From a checkpoint of a small transformer trained on Wikipedia: 427M tokens.
MLP neurons of a small language model. Each row is named by its layer, matrix (gate and up: input weights) and neuron, and shows model dimensions 192-255. Each number is 50 + 15 x the weight over its row's rms, rounded and kept within 0 to 99. A neuron's up and down rows have the sign that makes its largest values positive.
After each neuron's rows, "fires on" lists the tokens most often at its 100 highest values on Wikipedia text that the model never trained on.

L2.gate612:68 53 43 49 24 65 61 47 41 65 18 38 14 65 63 43 81 50 51 76 61 52 36 63 55 68 58 36 37 46 27 40 46 64 54 48 67 57 38 53 27 32 43 25 71 63 40 25 53 40 56 66 26 56 66 34 27 30 50 43 34 44 67 39
L2.up612:66 37 45 51 48 79 74 45 60 51 37 41 45 65 71 43 48 40 74 46 81 57 55 54 78 28 58 50 73 27 47 48 39 47 49 53 39 64 41 59 40 50 48 44 70 28 55 62 52 31 41 48 27 46 65 68 55 62 67 48 53 46 75 65
fires on: "ry", "re", "ed", "age", "id"

L2.gate312:31 57 43 39 58 51 32 38 43 61 56 76 29 54 41 61 56 57 51 60 47 77 57 60 54 61 69 77 52 48 41 53 50 04 53 69 59 56 57 56 28 49 46 57 38 27 36 40 39 54 64 35 62 57 47 33 38 53 47 63 46 62 68 38
L2.up312:22 68 32 32 31 34 63 51 43 45 67 46 43 59 74 41 51 71 51 81 57 72 41 65 36 37 51 54 44 62 57 57 39 47 60 47 69 63 55 45 54 58 59 42 47 32 54 48 51 33 82 49 40 54 53 63 53 20 39 49 69 54 46 39
fires on: "ar", "y", "ir", "t", "ust", "N"

L5.gate22:64 38 35 41 55 31 49 56 68 37 27 28 33 51 57 55 37 54 43 51 44 30 68 33 60 34 62 19 45 50 58 50 33 12 44 47 43 71 30 41 76 39 38 58 44 22 71 54 42 56 59 57 61 37 77 40 44 41 65 22 67 30 36 38
L5.up22:26 74 35 29 39 37 51 58 58 28 43 59 69 51 59 99 34 41 60 40 63 62 33 67 34 37 42 53 33 19 61 65 45 58 46 52 41 44 43 30 53 56 41 36 38 71 99 54 41 57 38 41 35 62 53 50 57 50 33 16 38 47 66 65
fires on: "ack", "an", "at", "ic", "er"

L3.gate586:70 46 69 65 36 68 44 41 36 54 57 48 70 43 61 57 35 61 36 49 55 47 42 64 26 71 48 46 55 25 54 18 65 31 54 32 23 81 57 29 55 35 36 62 51 77 43 21 52 42 33 33 66 36 69 64 22 21 56 56 65 44 45 48
L3.up586:39 39 69 53 82 48 49 29 44 81 54 17 71 49 48 39 26 48 53 49 48 75 72 67 54 64 79 49 42 27 70 53 53 33 74 33 69 41 29 35 38 63 27 41 56 63 49 40 49 48 67 47 43 50 46 55 32 54 51 25 62 30 46 46
fires on: "z", "ic", " and", "ud", "o", "us"

L2.gate585:21 52 29 44 70 59 50 34 76 13 68 57 48 32 48 32 48 70 40 39 66 54 74 60 38 45 35 65 50 26 66 75 52 59 46 45 55 58 68 41 64 49 52 52 67 49 53 37 53 49 45 33 30 50 70 75 51 55 47 73 26 66 47 44
L2.up585:34 43 60 39 65 21 39 65 20 34 57 59 43 44 49 47 54 50 18 63 23 41 53 29 46 12 38 59 46 36 43 92 58 38 38 53 54 66 28 49 57 46 53 58 63 62 72 53 42 66 57 26 30 39 55 42 36 87 34 57 14 72 33 68
fires on: "c", "is", "ch", "e", "s", "z"

L3.gate106:29 99 48 54 16 54 48 54 48 42 42 62 51 43 21 75 69 45 56 60 66 50 40 39 56 41 49 32 72 38 54 25 52 41 44 40 43 72 63 65 07 59 59 49 33 52 53 48 40 60 33 62 54 27 67 65 38 80 70 61 51 31 71 49
L3.up106:43 53 94 39 58 50 33 47 25 50 40 38 65 59 41 30 43 46 70 67 67 22 59 38 57 47 69 46 45 22 18 57 47 68 32 46 47 23 28 54 50 49 64 63 41 37 33 39 35 49 24 69 63 36 24 39 83 73 88 50 48 55 68 36
fires on: " -", " –", "—", "ribut"

L3.gate186:36 45 77 49 38 37 57 64 55 66 42 48 50 32 33 54 75 60 20 26 70 67 71 38 65 49 64 55 34 64 54 27 50 25 54 30 46 68 34 63 36 55 64 42 57 39 52 49 68 56 41 14 74 30 40 56 68 37 50 55 48 53 74 36
L3.up186:40 64 43 44 36 54 57 50 25 48 51 59 34 26 27 49 69 36 34 42 47 45 59 43 61 32 52 48 46 81 50 43 44 51 29 46 75 41 50 24 32 68 56 59 59 58 21 44 63 24 39 37 76 28 51 33 58 33 45 40 53 59 46 52
fires on: "ory", "um", "_", "ev", "ton"

L6.gate267:47 63 54 53 87 60 53 01 32 46 33 38 47 51 47 32 45 61 62 50 31 46 40 46 41 33 53 34 46 70 43 57 44 65 69 76 40 34 32 53 66 71 55 78 38 64 64 11 45 36 40 49 59 55 41 45 76 41 57 36 38 72 53 24
L6.up267:75 39 38 45 50 80 37 39 54 79 51 39 48 54 11 52 44 45 37 53 24 48 60 73 46 11 34 77 42 54 66 57 52 55 41 52 49 48 64 54 48 64 27 49 78 43 65 61 00 61 35 63 58 44 57 31 71 71 37 41 60 66 43 21
fires on: "ine", " one", "one", " Total", "ome", "ing"

L2.gate119:57 42 37 58 51 51 65 76 31 63 30 63 22 56 28 38 19 67 75 46 43 50 14 35 68 61 44 60 38 36 31 59 37 57 36 57 54 51 73 37 70 37 34 52 62 59 64 41 56 37 60 48 44 38 27 47 53 56 34 49 62 48 29 61
L2.up119:17 41 50 64 52 64 45 35 58 71 64 65 57 68 29 48 23 66 47 38 59 84 76 23 64 27 60 25 45 46 63 53 78 58 47 55 54 68 50 40 54 35 72 79 72 30 85 43 47 44 62 66 38 63 50 53 63 38 44 53 44 72 62 62
fires on: "ol", "el", "ul", "ast", "ular", "al"

L2.gate51:58 28 41 38 56 37 38 35 50 31 72 62 49 47 47 59 60 45 35 47 39 44 48 74 35 40 42 58 35 83 44 53 85 52 53 28 45 52 47 64 30 38 42 19 32 37 57 58 40 53 48 40 51 60 40 21 29 47 55 44 64 56 48 70
L2.up51:57 40 24 39 55 38 57 34 73 22 66 65 40 43 42 43 64 37 36 44 25 35 40 68 45 40 50 52 39 81 39 42 95 57 69 30 31 41 60 43 53 33 57 04 47 30 55 46 36 47 64 47 54 47 35 10 33 48 45 51 69 60 55 69
fires on: "\n", "id", "y", " However", "all", " polit"

L3.gate538:40 54 62 35 53 40 57 34 32 68 81 70 74 47 87 60 27 68 38 55 43 53 40 52 59 52 37 72 65 42 67 99 44 45 50 30 76 56 40 52 25 63 31 46 41 45 37 37 51 81 53 49 59 45 32 49 52 22 73 40 68 32 49 48
L3.up538:48 55 49 42 61 38 25 43 43 18 73 59 61 61 40 24 42 58 21 73 69 45 53 44 55 39 61 65 63 33 67 48 35 55 51 48 70 52 45 64 50 32 50 41 65 07 22 29 62 52 93 65 63 60 43 46 59 51 44 15 40 68 50 41
fires on: "ar", "ast", "erg", "il", "arm", "ir"

L6.gate300:31 36 56 56 51 61 44 23 60 45 26 53 58 46 36 43 47 51 52 37 82 36 51 52 39 54 44 27 52 51 75 37 84 55 60 53 67 99 42 59 46 58 26 57 55 49 56 68 53 47 37 69 76 81 57 54 40 69 53 56 69 75 62 45
L6.up300:45 85 44 46 07 10 66 38 39 54 64 55 56 58 37 64 51 19 38 44 54 37 60 56 49 33 55 46 42 46 75 19 45 38 72 64 43 51 32 52 34 73 49 52 64 65 69 75 46 78 49 61 15 49 47 71 67 74 56 70 66 31 66 38
fires on: " to", "a", "o", "ter", "d", "y"

L5.gate451:48 62 38 88 77 49 48 47 62 32 54 54 42 52 55 57 37 47 61 67 50 44 33 38 55 41 21 51 41 80 63 38 38 38 41 32 44 44 70 31 38 36 59 56 59 62 42 40 39 53 25 42 58 58 57 45 24 41 84 44 55 43 28 53
L5.up451:60 62 42 59 37 47 48 58 53 65 39 58 60 35 50 72 48 70 33 57 68 63 43 19 69 57 18 68 54 52 30 30 22 69 28 37 72 53 10 35 35 59 28 57 44 57 46 65 36 61 43 53 58 47 53 42 49 61 55 82 45 51 39 76
fires on: "o", "ro", "as"

L5.gate442:40 55 58 51 49 37 45 32 60 46 58 52 53 59 79 14 54 32 40 47 46 41 25 42 36 42 57 01 58 24 62 51 31 39 55 64 69 37 38 53 55 38 37 13 58 50 31 46 77 48 11 45 55 64 47 40 58 50 25 46 70 63 67 74
L5.up442:38 40 63 40 46 55 41 41 67 31 36 61 53 57 54 35 45 67 37 49 49 40 53 51 60 54 71 42 58 58 16 55 78 62 55 62 41 63 56 44 53 39 64 62 51 25 49 50 50 42 53 70 61 51 45 65 68 50 49 75 43 59 27 58
fires on: "ent", "ed", "\n", "ern", "ch", "en"

L5.gate544:37 59 56 53 58 42 40 47 58 64 36 37 52 71 39 45 44 40 23 28 72 34 39 42 62 49 50 67 48 47 65 40 58 66 57 15 60 63 59 53 52 35 36 40 42 38 71 38 47 60 64 51 51 69 60 44 36 51 53 63 44 58 43 56
L5.up544:49 31 45 36 47 52 65 85 57 47 53 54 65 28 48 65 56 37 33 56 59 57 25 16 82 69 27 25 51 70 38 43 39 65 47 47 53 45 54 45 51 58 62 76 30 45 33 31 62 35 69 73 41 21 80 34 63 53 40 45 54 43 51 86
fires on: "u", "o", " Jo", "b", " Gu"

L8.gate565:49 50 59 63 68 52 48 64 73 34 36 48 59 17 62 34 55 43 41 54 44 41 37 81 42 68 64 27 61 40 64 65 79 44 54 45 41 48 67 38 49 41 33 49 91 51 56 84 28 65 40 56 28 57 59 47 73 69 50 61 37 61 43 77
L8.up565:52 73 64 51 58 52 64 48 67 49 56 64 51 55 47 56 66 33 11 55 31 36 29 42 44 42 69 35 41 53 42 45 39 40 72 34 55 47 62 38 28 09 23 31 48 67 49 40 52 54 48 44 47 60 58 23 34 43 80 28 50 50 57 60
fires on: "\n", "-", " of", " during", "ight", "ed"

L5.gate263:66 48 58 60 54 81 62 51 50 38 48 68 59 50 22 84 37 63 50 60 61 32 61 55 26 51 44 43 61 48 53 53 31 39 63 31 23 59 80 48 46 29 37 41 51 53 45 36 29 41 81 56 53 42 50 54 66 68 44 41 43 69 28 49
L5.up263:58 58 41 63 29 56 60 33 66 56 64 04 52 53 41 53 24 39 75 44 58 65 44 39 45 37 69 38 30 50 69 37 65 45 61 52 28 66 49 27 44 60 49 81 60 62 65 44 85 61 52 92 47 63 67 67 58 73 65 63 49 55 70 54
fires on: "or", "al", "ed", "op", "el", "v"

L3.gate319:33 37 72 67 48 23 75 38 19 38 45 72 47 50 64 53 58 19 69 26 67 54 55 51 70 39 76 63 52 42 47 36 58 62 51 64 27 33 79 57 67 43 61 71 41 69 71 18 45 46 38 50 50 58 35 34 67 65 27 48 61 47 51 57
L3.up319:50 41 51 34 32 54 51 50 68 49 34 69 37 39 78 83 44 19 54 72 62 41 57 55 59 48 52 68 53 33 66 63 56 72 58 54 73 56 59 66 37 45 39 20 55 60 82 44 41 50 25 48 49 15 31 63 56 59 50 54 52 64 49 38
fires on: "ith", "ant", "t", "et", "er", "en"

L2.gate332:51 41 35 26 56 64 22 31 37 38 62 79 58 62 43 26 63 60 59 56 59 83 08 16 51 35 57 32 61 53 49 61 39 65 37 54 29 70 57 41 44 51 51 31 26 49 67 50 33 61 32 38 52 42 14 42 59 40 59 75 51 65 72 56
L2.up332:61 49 50 40 35 52 56 45 43 66 49 32 45 47 38 48 75 62 41 47 58 62 48 48 61 41 34 29 35 57 54 58 50 76 52 52 72 71 37 44 23 64 65 53 41 24 70 37 45 50 44 62 37 58 52 16 85 39 37 77 43 57 49 36
fires on: "ard", "ive", "es", "ure", "ord", "re"

L3.gate199:41 61 77 45 36 48 62 59 66 29 57 51 50 85 62 40 40 43 63 56 35 52 17 67 51 60 54 56 51 50 55 31 29 35 44 41 55 31 18 58 44 59 40 70 66 46 62 28 30 29 50 15 75 77 53 57 40 76 37 75 48 47 62 43
L3.up199:43 41 45 56 59 46 67 30 58 43 54 46 08 90 37 71 44 62 70 56 55 23 22 66 45 37 76 28 67 16 71 38 60 45 36 44 20 50 32 64 47 88 74 58 74 83 53 56 36 53 68 34 83 60 46 54 49 44 53 41 75 84 50 37
fires on: "ov", "at", "ian", "os", "ol"

L2.gate454:68 40 58 55 47 36 37 39 48 57 39 35 36 44 47 68 54 61 61 63 66 21 48 55 57 41 39 43 22 51 61 84 45 39 52 35 61 69 46 46 69 58 57 46 35 59 33 52 59 40 70 44 82 53 52 61 28 60 85 36 60 32 36 62
L2.up454:64 57 37 81 65 32 43 50 46 59 45 49 72 15 59 35 29 32 68 44 31 77 41 76 49 58 56 33 39 47 62 39 59 67 09 61 30 89 23 47 07 80 66 68 41 63 47 47 59 52 32 59 41 66 71 63 40 40 28 71 27 22 51 57
fires on: " |"

L8.gate244:53 63 45 64 88 59 41 30 26 30 44 50 74 59 67 20 48 33 67 46 46 46 48 67 34 28 53 49 37 42 99 44 66 89 46 44 65 47 64 52 32 56 36 45 34 63 66 30 53 11 50 50 43 47 37 50 39 55 62 49 37 31 36 21
L8.up244:76 23 61 36 56 45 66 11 72 22 68 65 37 52 52 50 61 62 41 48 71 46 66 52 42 27 40 76 47 17 54 64 39 63 67 70 27 55 76 44 48 29 54 49 43 70 52 53 59 38 60 64 59 60 52 45 73 36 50 51 76 71 37 45
fires on: " C", " F"

L6.gate429:54 47 76 27 57 35 58 59 51 58 62 59 22 57 61 50 53 36 66 71 73 41 49 75 77 68 52 10 40 58 68 54 60 53 25 24 46 20 30 40 25 51 65 57 36 37 32 41 49 65 53 60 34 56 60 63 50 41 38 41 51 57 70 43
L6.up429:32 73 46 74 55 29 43 67 30 71 51 49 18 37 43 42 57 58 58 49 48 49 48 76 42 54 52 45 46 54 73 49 59 93 21 56 41 57 40 32 35 35 48 42 35 17 33 43 52 52 59 35 67 45 54 57 61 47 55 62 41 80 47 30
fires on: " its", " his", "'", " their", " His", "'s"

L6.gate391:62 59 74 53 43 46 53 54 53 24 62 50 54 42 53 69 43 66 60 43 13 49 45 66 45 51 23 59 33 62 49 51 50 41 64 58 55 42 57 48 20 49 61 55 14 57 47 42 39 59 52 51 33 63 57 55 62 33 51 45 54 27 60 40
L6.up391:50 53 30 20 38 58 55 62 55 62 68 42 44 38 36 54 44 54 56 50 39 25 46 24 34 42 42 68 41 60 45 70 31 57 59 17 54 73 48 23 58 72 39 41 69 54 37 57 72 45 69 36 32 73 54 59 48 71 50 38 55 38 60 69
fires on: "u", "v", "re", "ar", "g", "ran"

L3.gate427:65 21 26 96 39 51 41 48 40 45 42 50 43 69 45 65 58 43 53 45 47 42 56 37 39 44 40 43 56 59 65 88 69 60 24 44 61 26 35 53 58 86 26 58 55 62 83 68 45 40 45 59 58 55 64 73 51 53 39 69 33 56 69 59
L3.up427:33 70 61 54 34 58 67 59 51 65 54 51 46 58 37 42 34 53 23 49 73 43 41 53 71 58 55 62 37 49 47 30 30 26 52 66 36 86 55 40 60 45 63 51 36 49 66 57 57 65 60 56 35 39 47 27 63 77 62 62 42 73 64 42
fires on: "ort", "in", "ow"

L3.gate390:26 35 69 39 55 45 48 76 54 73 68 34 40 71 55 46 53 34 67 33 23 41 46 54 46 56 59 24 60 75 47 99 52 58 16 47 44 38 26 87 51 47 65 53 76 56 63 47 40 47 54 62 48 41 55 33 26 43 60 48 44 64 51 70
L3.up390:32 72 61 80 38 58 65 63 53 27 59 40 60 30 56 53 52 48 43 58 47 44 62 32 47 64 50 40 65 73 65 67 20 09 51 47 40 43 54 66 66 36 36 45 42 48 58 53 37 38 37 45 55 59 50 32 50 52 36 54 50 65 53 33
fires on: "ight", "ack", "in", "ze", "ove", "ign"

L8.gate13:50 43 47 45 53 63 69 48 22 53 50 53 60 59 60 49 52 53 56 66 45 29 48 56 57 60 48 87 64 30 66 52 66 41 35 63 68 52 38 78 65 69 16 47 48 79 90 35 56 19 44 45 24 47 33 48 60 35 34 49 76 50 58 39
L8.up13:47 68 53 70 67 43 48 46 48 26 32 30 51 60 61 47 55 69 63 56 67 38 40 69 80 39 65 63 45 52 39 65 44 43 62 83 59 39 48 44 44 58 57 25 26 66 55 48 51 46 52 50 65 29 42 41 44 44 47 25 72 41 35 57
fires on: " sc", " Th", " T", " of", " F"

L2.gate106:64 60 37 54 25 47 68 42 30 56 32 30 46 34 53 69 61 49 60 48 24 71 36 70 55 67 51 45 67 43 60 38 70 39 56 55 49 86 65 69 35 41 61 66 45 45 47 60 51 35 45 65 38 37 58 43 17 73 31 57 68 59 50 31
L2.up106:27 50 41 62 52 37 59 42 48 25 36 45 46 61 74 53 53 50 46 60 28 35 34 51 57 36 42 51 36 54 39 49 63 31 61 49 58 72 76 32 35 20 55 75 46 63 28 43 60 53 56 83 56 62 78 25 30 46 60 59 67 50 48 24
fires on: "ly", "il", "ce", "ne", "ut", "S"

L2.gate1:36 59 50 40 45 62 45 41 56 64 46 39 19 74 50 39 35 41 55 46 47 51 44 43 44 52 60 24 63 45 48 53 76 57 51 68 58 39 53 61 51 62 58 34 61 55 38 25 71 57 50 43 49 46 66 51 61 67 42 52 55 29 64 34
L2.up1:66 47 57 42 25 25 42 52 63 60 68 21 72 74 44 75 34 56 58 53 69 37 39 37 52 49 78 60 35 27 67 46 41 50 64 65 50 53 56 56 30 41 49 45 42 53 17 35 30 47 64 34 55 62 55 85 76 30 72 56 34 51 60 84
fires on: "y", "o", "h", "cept"

L5.gate63:26 61 62 46 26 35 72 28 47 40 53 62 68 20 39 61 60 54 76 35 58 46 35 48 51 51 15 54 50 45 63 46 39 64 57 41 55 65 57 31 59 57 77 60 45 58 54 50 57 60 70 65 36 56 39 32 56 59 55 66 72 42 54 51
L5.up63:37 63 70 67 41 38 33 45 29 52 47 23 50 33 28 66 64 33 44 54 62 46 39 23 46 55 80 27 55 83 42 71 50 32 42 73 55 52 63 60 69 64 33 39 42 33 41 36 48 37 66 74 48 55 55 60 53 58 71 45 45 41 68 49
fires on: "ed", " to", "w", " into", "or"

L5.gate320:36 52 68 44 55 36 50 29 61 36 43 34 56 53 36 54 57 81 62 59 62 50 56 29 55 37 54 26 53 57 61 74 92 38 45 62 50 73 63 49 62 43 49 56 38 16 67 52 64 55 23 40 13 60 31 34 72 54 69 60 50 39 83 42
L5.up320:38 47 53 50 38 58 35 40 67 34 68 45 37 55 37 51 24 54 31 42 46 50 62 07 46 29 29 39 48 71 46 65 63 56 38 53 53 54 62 33 37 52 35 39 46 46 55 20 63 25 72 64 22 53 48 25 46 47 29 31 54 43 30 36
fires on: "es", "re", "ers", "urs", "ve", "age"

L5.gate421:46 24 65 86 55 41 31 44 53 67 54 24 51 74 27 57 50 65 41 68 56 57 47 58 77 44 48 67 20 49 35 50 86 58 51 41 64 57 59 45 36 45 50 50 49 41 43 28 48 34 61 53 42 63 41 68 36 51 30 66 37 55 58 40
L5.up421:51 59 57 38 46 49 36 63 30 64 85 50 77 37 68 68 59 25 50 64 41 52 31 54 31 46 27 67 16 84 59 42 74 57 54 46 34 78 57 49 61 64 55 71 22 63 67 49 57 43 31 45 32 61 40 49 43 46 12 70 38 36 37 51
fires on: "g", "r", "ig", " |", "ie"

L2.gate204:29 76 54 63 27 57 33 54 46 26 44 40 54 31 68 64 36 66 57 48 77 41 46 37 35 20 61 59 69 54 31 53 42 48 28 40 38 49 43 18 59 55 40 77 40 50 46 41 51 48 40 40 30 50 51 60 72 64 29 44 39 54 54 37
L2.up204:39 71 63 31 47 38 34 48 49 27 34 54 31 45 35 60 60 77 74 75 55 51 64 50 44 37 46 71 50 49 22 42 77 40 55 51 59 26 50 29 52 49 35 36 32 52 74 48 57 27 64 41 62 66 39 45 82 72 89 44 46 56 73 29
fires on: "ion", "ment", "ance", "er", "ution", " Park"

L2.gate23:36 43 51 47 37 60 48 52 54 58 76 51 33 50 20 53 49 56 44 38 65 53 22 42 34 45 60 45 51 38 57 43 60 38 21 79 54 48 40 53 46 56 30 39 43 61 31 33 49 61 18 61 49 62 65 53 73 73 61 61 79 32 58 27
L2.up23:66 70 42 41 53 40 41 51 59 51 52 50 52 49 68 21 57 54 50 40 78 14 51 10 26 38 66 71 41 47 75 50 67 34 48 64 52 44 38 49 43 60 61 53 58 72 54 53 38 44 18 42 47 49 50 78 49 61 54 31 76 32 44 31
fires on: "in", "ell", "d", "et", "ter", "cess"

L5.gate402:24 47 30 60 73 43 51 46 71 24 48 46 46 83 81 28 62 54 56 59 60 30 45 44 37 52 62 30 29 59 57 45 51 48 58 47 56 38 52 65 13 27 63 48 64 16 51 58 59 78 51 64 51 53 45 49 48 56 40 48 38 79 28 91
L5.up402:54 43 41 49 43 62 46 25 57 40 48 73 25 91 53 43 32 54 19 64 20 22 46 53 65 24 57 48 28 47 69 56 56 51 67 43 50 33 70 73 53 50 59 42 42 53 69 45 68 64 77 66 45 53 43 55 34 62 51 58 59 62 42 52
fires on: "\n"

L2.gate447:49 35 70 45 50 53 62 41 68 37 27 60 55 32 67 33 65 63 75 63 53 38 75 57 43 40 50 64 32 58 76 45 62 49 24 61 34 36 31 72 61 51 54 62 72 82 48 37 36 56 18 38 62 59 13 43 42 44 55 49 29 52 20 70
L2.up447:53 48 55 38 49 41 58 84 41 58 16 56 52 66 80 36 62 61 19 61 49 53 44 69 75 48 70 25 39 50 71 48 68 26 47 35 65 39 29 36 55 59 37 37 89 62 38 58 68 57 46 34 59 51 39 59 23 30 60 42 39 36 43 55
fires on: "and", "ight", "on", " Cor", "en", "ll"

L5.gate20:56 76 66 48 77 46 46 54 46 35 54 56 49 47 82 43 50 73 51 78 75 42 56 67 78 56 36 98 38 13 54 62 31 35 52 59 54 23 46 46 50 61 56 73 31 33 40 52 47 40 60 72 58 62 52 59 59 71 40 57 34 42 40 45
L5.up20:84 42 56 71 48 39 42 47 54 71 53 64 61 41 48 32 54 48 30 28 45 42 63 54 26 16 48 61 61 55 54 62 60 67 41 65 35 62 44 62 06 82 56 39 40 51 53 31 56 83 34 51 32 58 53 60 50 65 45 51 55 60 47 55
fires on: " as", ",", "ike", " of", "ad", "e"

L3.gate173:44 80 62 51 32 66 48 64 64 43 53 60 60 60 50 27 48 70 17 59 47 41 46 70 65 31 45 36 54 27 74 70 50 62 53 42 77 40 53 44 52 35 59 46 49 33 65 57 61 57 55 69 39 52 02 34 46 61 54 52 49 52 24 47
L3.up173:67 69 50 70 59 30 60 36 83 70 54 61 54 43 37 48 54 48 43 36 31 59 36 74 59 38 56 38 54 62 67 33 56 66 51 58 63 55 61 58 40 36 12 54 48 57 56 26 88 31 52 48 63 60 53 56 67 43 19 57 67 39 58 37
fires on: "k", "ver", "re", "old", " over"

L8.gate474:33 59 51 36 61 79 35 61 54 54 47 24 61 52 40 64 26 52 44 52 44 40 36 19 80 28 48 36 32 61 57 47 55 27 50 54 45 52 53 77 47 49 58 41 64 68 23 19 51 62 40 47 53 67 39 64 39 46 37 45 56 60 39 66
L8.up474:66 57 56 38 57 28 64 64 62 50 64 37 72 66 41 25 43 38 59 67 43 71 30 32 27 49 51 58 49 47 57 38 36 64 53 91 28 39 34 91 47 31 44 51 48 52 59 49 47 48 69 32 17 46 49 68 44 64 73 62 65 47 44 52
fires on: "o", "od", "i", "in", "ri", "h"

L8.gate592:68 41 68 59 41 51 59 45 40 62 35 55 84 46 38 53 57 41 37 33 27 49 51 65 59 63 63 47 55 51 44 28 14 49 29 25 52 65 59 38 33 54 62 41 40 50 66 45 58 44 42 41 51 76 57 88 58 68 33 82 35 16 50 67
L8.up592:67 65 46 48 30 44 18 51 48 75 29 43 53 37 16 43 71 50 35 56 48 54 37 61 54 29 58 47 49 41 36 50 71 71 05 52 31 66 62 44 43 41 52 26 53 48 61 59 41 58 59 36 41 25 60 57 43 60 36 32 41 14 75 48
fires on: " is", " was", " |", " by", "ite"

L3.gate285:42 58 51 33 47 49 59 59 51 52 60 47 65 45 62 74 53 67 65 30 37 88 61 36 47 51 17 50 56 53 80 27 44 56 70 41 55 51 46 41 62 26 71 47 31 46 33 75 67 66 73 46 37 54 34 54 72 41 41 56 59 63 74 63
L3.up285:47 59 59 39 29 52 51 72 66 42 37 27 67 27 63 40 37 53 70 70 31 39 39 50 55 34 29 51 39 55 34 58 38 71 52 41 67 46 15 51 46 30 60 58 32 78 24 46 41 45 64 53 41 47 54 69 22 62 46 49 46 54 43 46
fires on: "g", "it", "u", "us", "k", "f"

L3.gate420:82 65 53 15 49 48 48 49 74 60 55 49 25 82 57 20 50 30 59 69 70 63 51 54 64 55 47 65 85 36 63 42 33 49 64 77 31 34 34 39 29 64 39 53 41 24 55 46 49 43 43 38 38 41 52 57 43 55 34 65 41 69 65 54
L3.up420:49 74 25 48 46 42 55 52 72 54 54 98 13 41 82 20 62 49 48 47 66 44 76 55 66 70 48 57 41 41 64 31 48 74 40 46 22 28 45 34 49 72 53 40 53 48 63 34 26 57 41 50 28 32 51 37 36 61 28 60 59 57 52 60
fires on: "'s", "'", " its", "s"

L6.gate296:38 28 58 35 70 64 47 42 76 39 60 54 49 57 47 51 48 28 52 23 46 49 49 47 30 93 44 41 49 63 40 67 47 54 41 10 41 31 62 35 57 57 75 22 54 49 50 33 36 48 45 31 62 65 42 42 43 31 59 74 58 40 61 35
L6.up296:48 46 40 86 51 41 42 47 05 54 43 48 71 46 56 47 51 36 54 58 18 46 57 35 49 33 39 37 53 25 36 40 29 59 47 58 45 62 42 46 41 56 69 55 59 58 56 40 46 05 53 31 34 51 53 29 68 52 56 47 49 56 35 54
fires on: "is", "us", "ow", "s", "a"

L5.gate97:60 57 33 46 34 43 59 38 28 37 61 51 50 40 44 64 99 59 64 67 52 54 45 08 22 54 54 29 85 38 41 36 75 48 41 42 87 58 35 58 32 62 44 70 60 13 37 53 55 58 33 32 35 45 67 45 64 32 65 38 55 61 55 45
L5.up97:53 33 52 45 33 76 42 88 49 62 42 83 34 43 47 53 31 43 23 52 44 52 59 53 70 40 39 68 56 65 48 64 41 61 53 32 75 44 79 48 58 20 49 64 38 63 79 74 61 39 81 71 65 49 39 32 23 60 47 80 37 60 89 57
fires on: "ar", "fer", "us", "ou", "is"

L5.gate600:57 32 30 60 81 59 62 34 56 68 48 55 70 81 54 35 62 73 57 60 63 72 72 35 69 61 55 49 59 63 34 50 59 37 63 73 53 54 60 38 60 51 16 50 50 70 13 54 55 30 24 45 29 64 64 69 53 32 23 68 55 58 31 62
L5.up600:42 53 46 21 45 58 67 58 51 66 53 52 52 63 92 63 81 57 47 35 34 62 76 34 36 66 39 32 42 66 79 41 56 86 25 80 34 46 76 63 58 32 66 65 52 59 48 36 45 36 59 47 61 68 53 37 45 34 56 22 89 41 52 25
fires on: "D", " ph", "h", "ph", "ann", " d"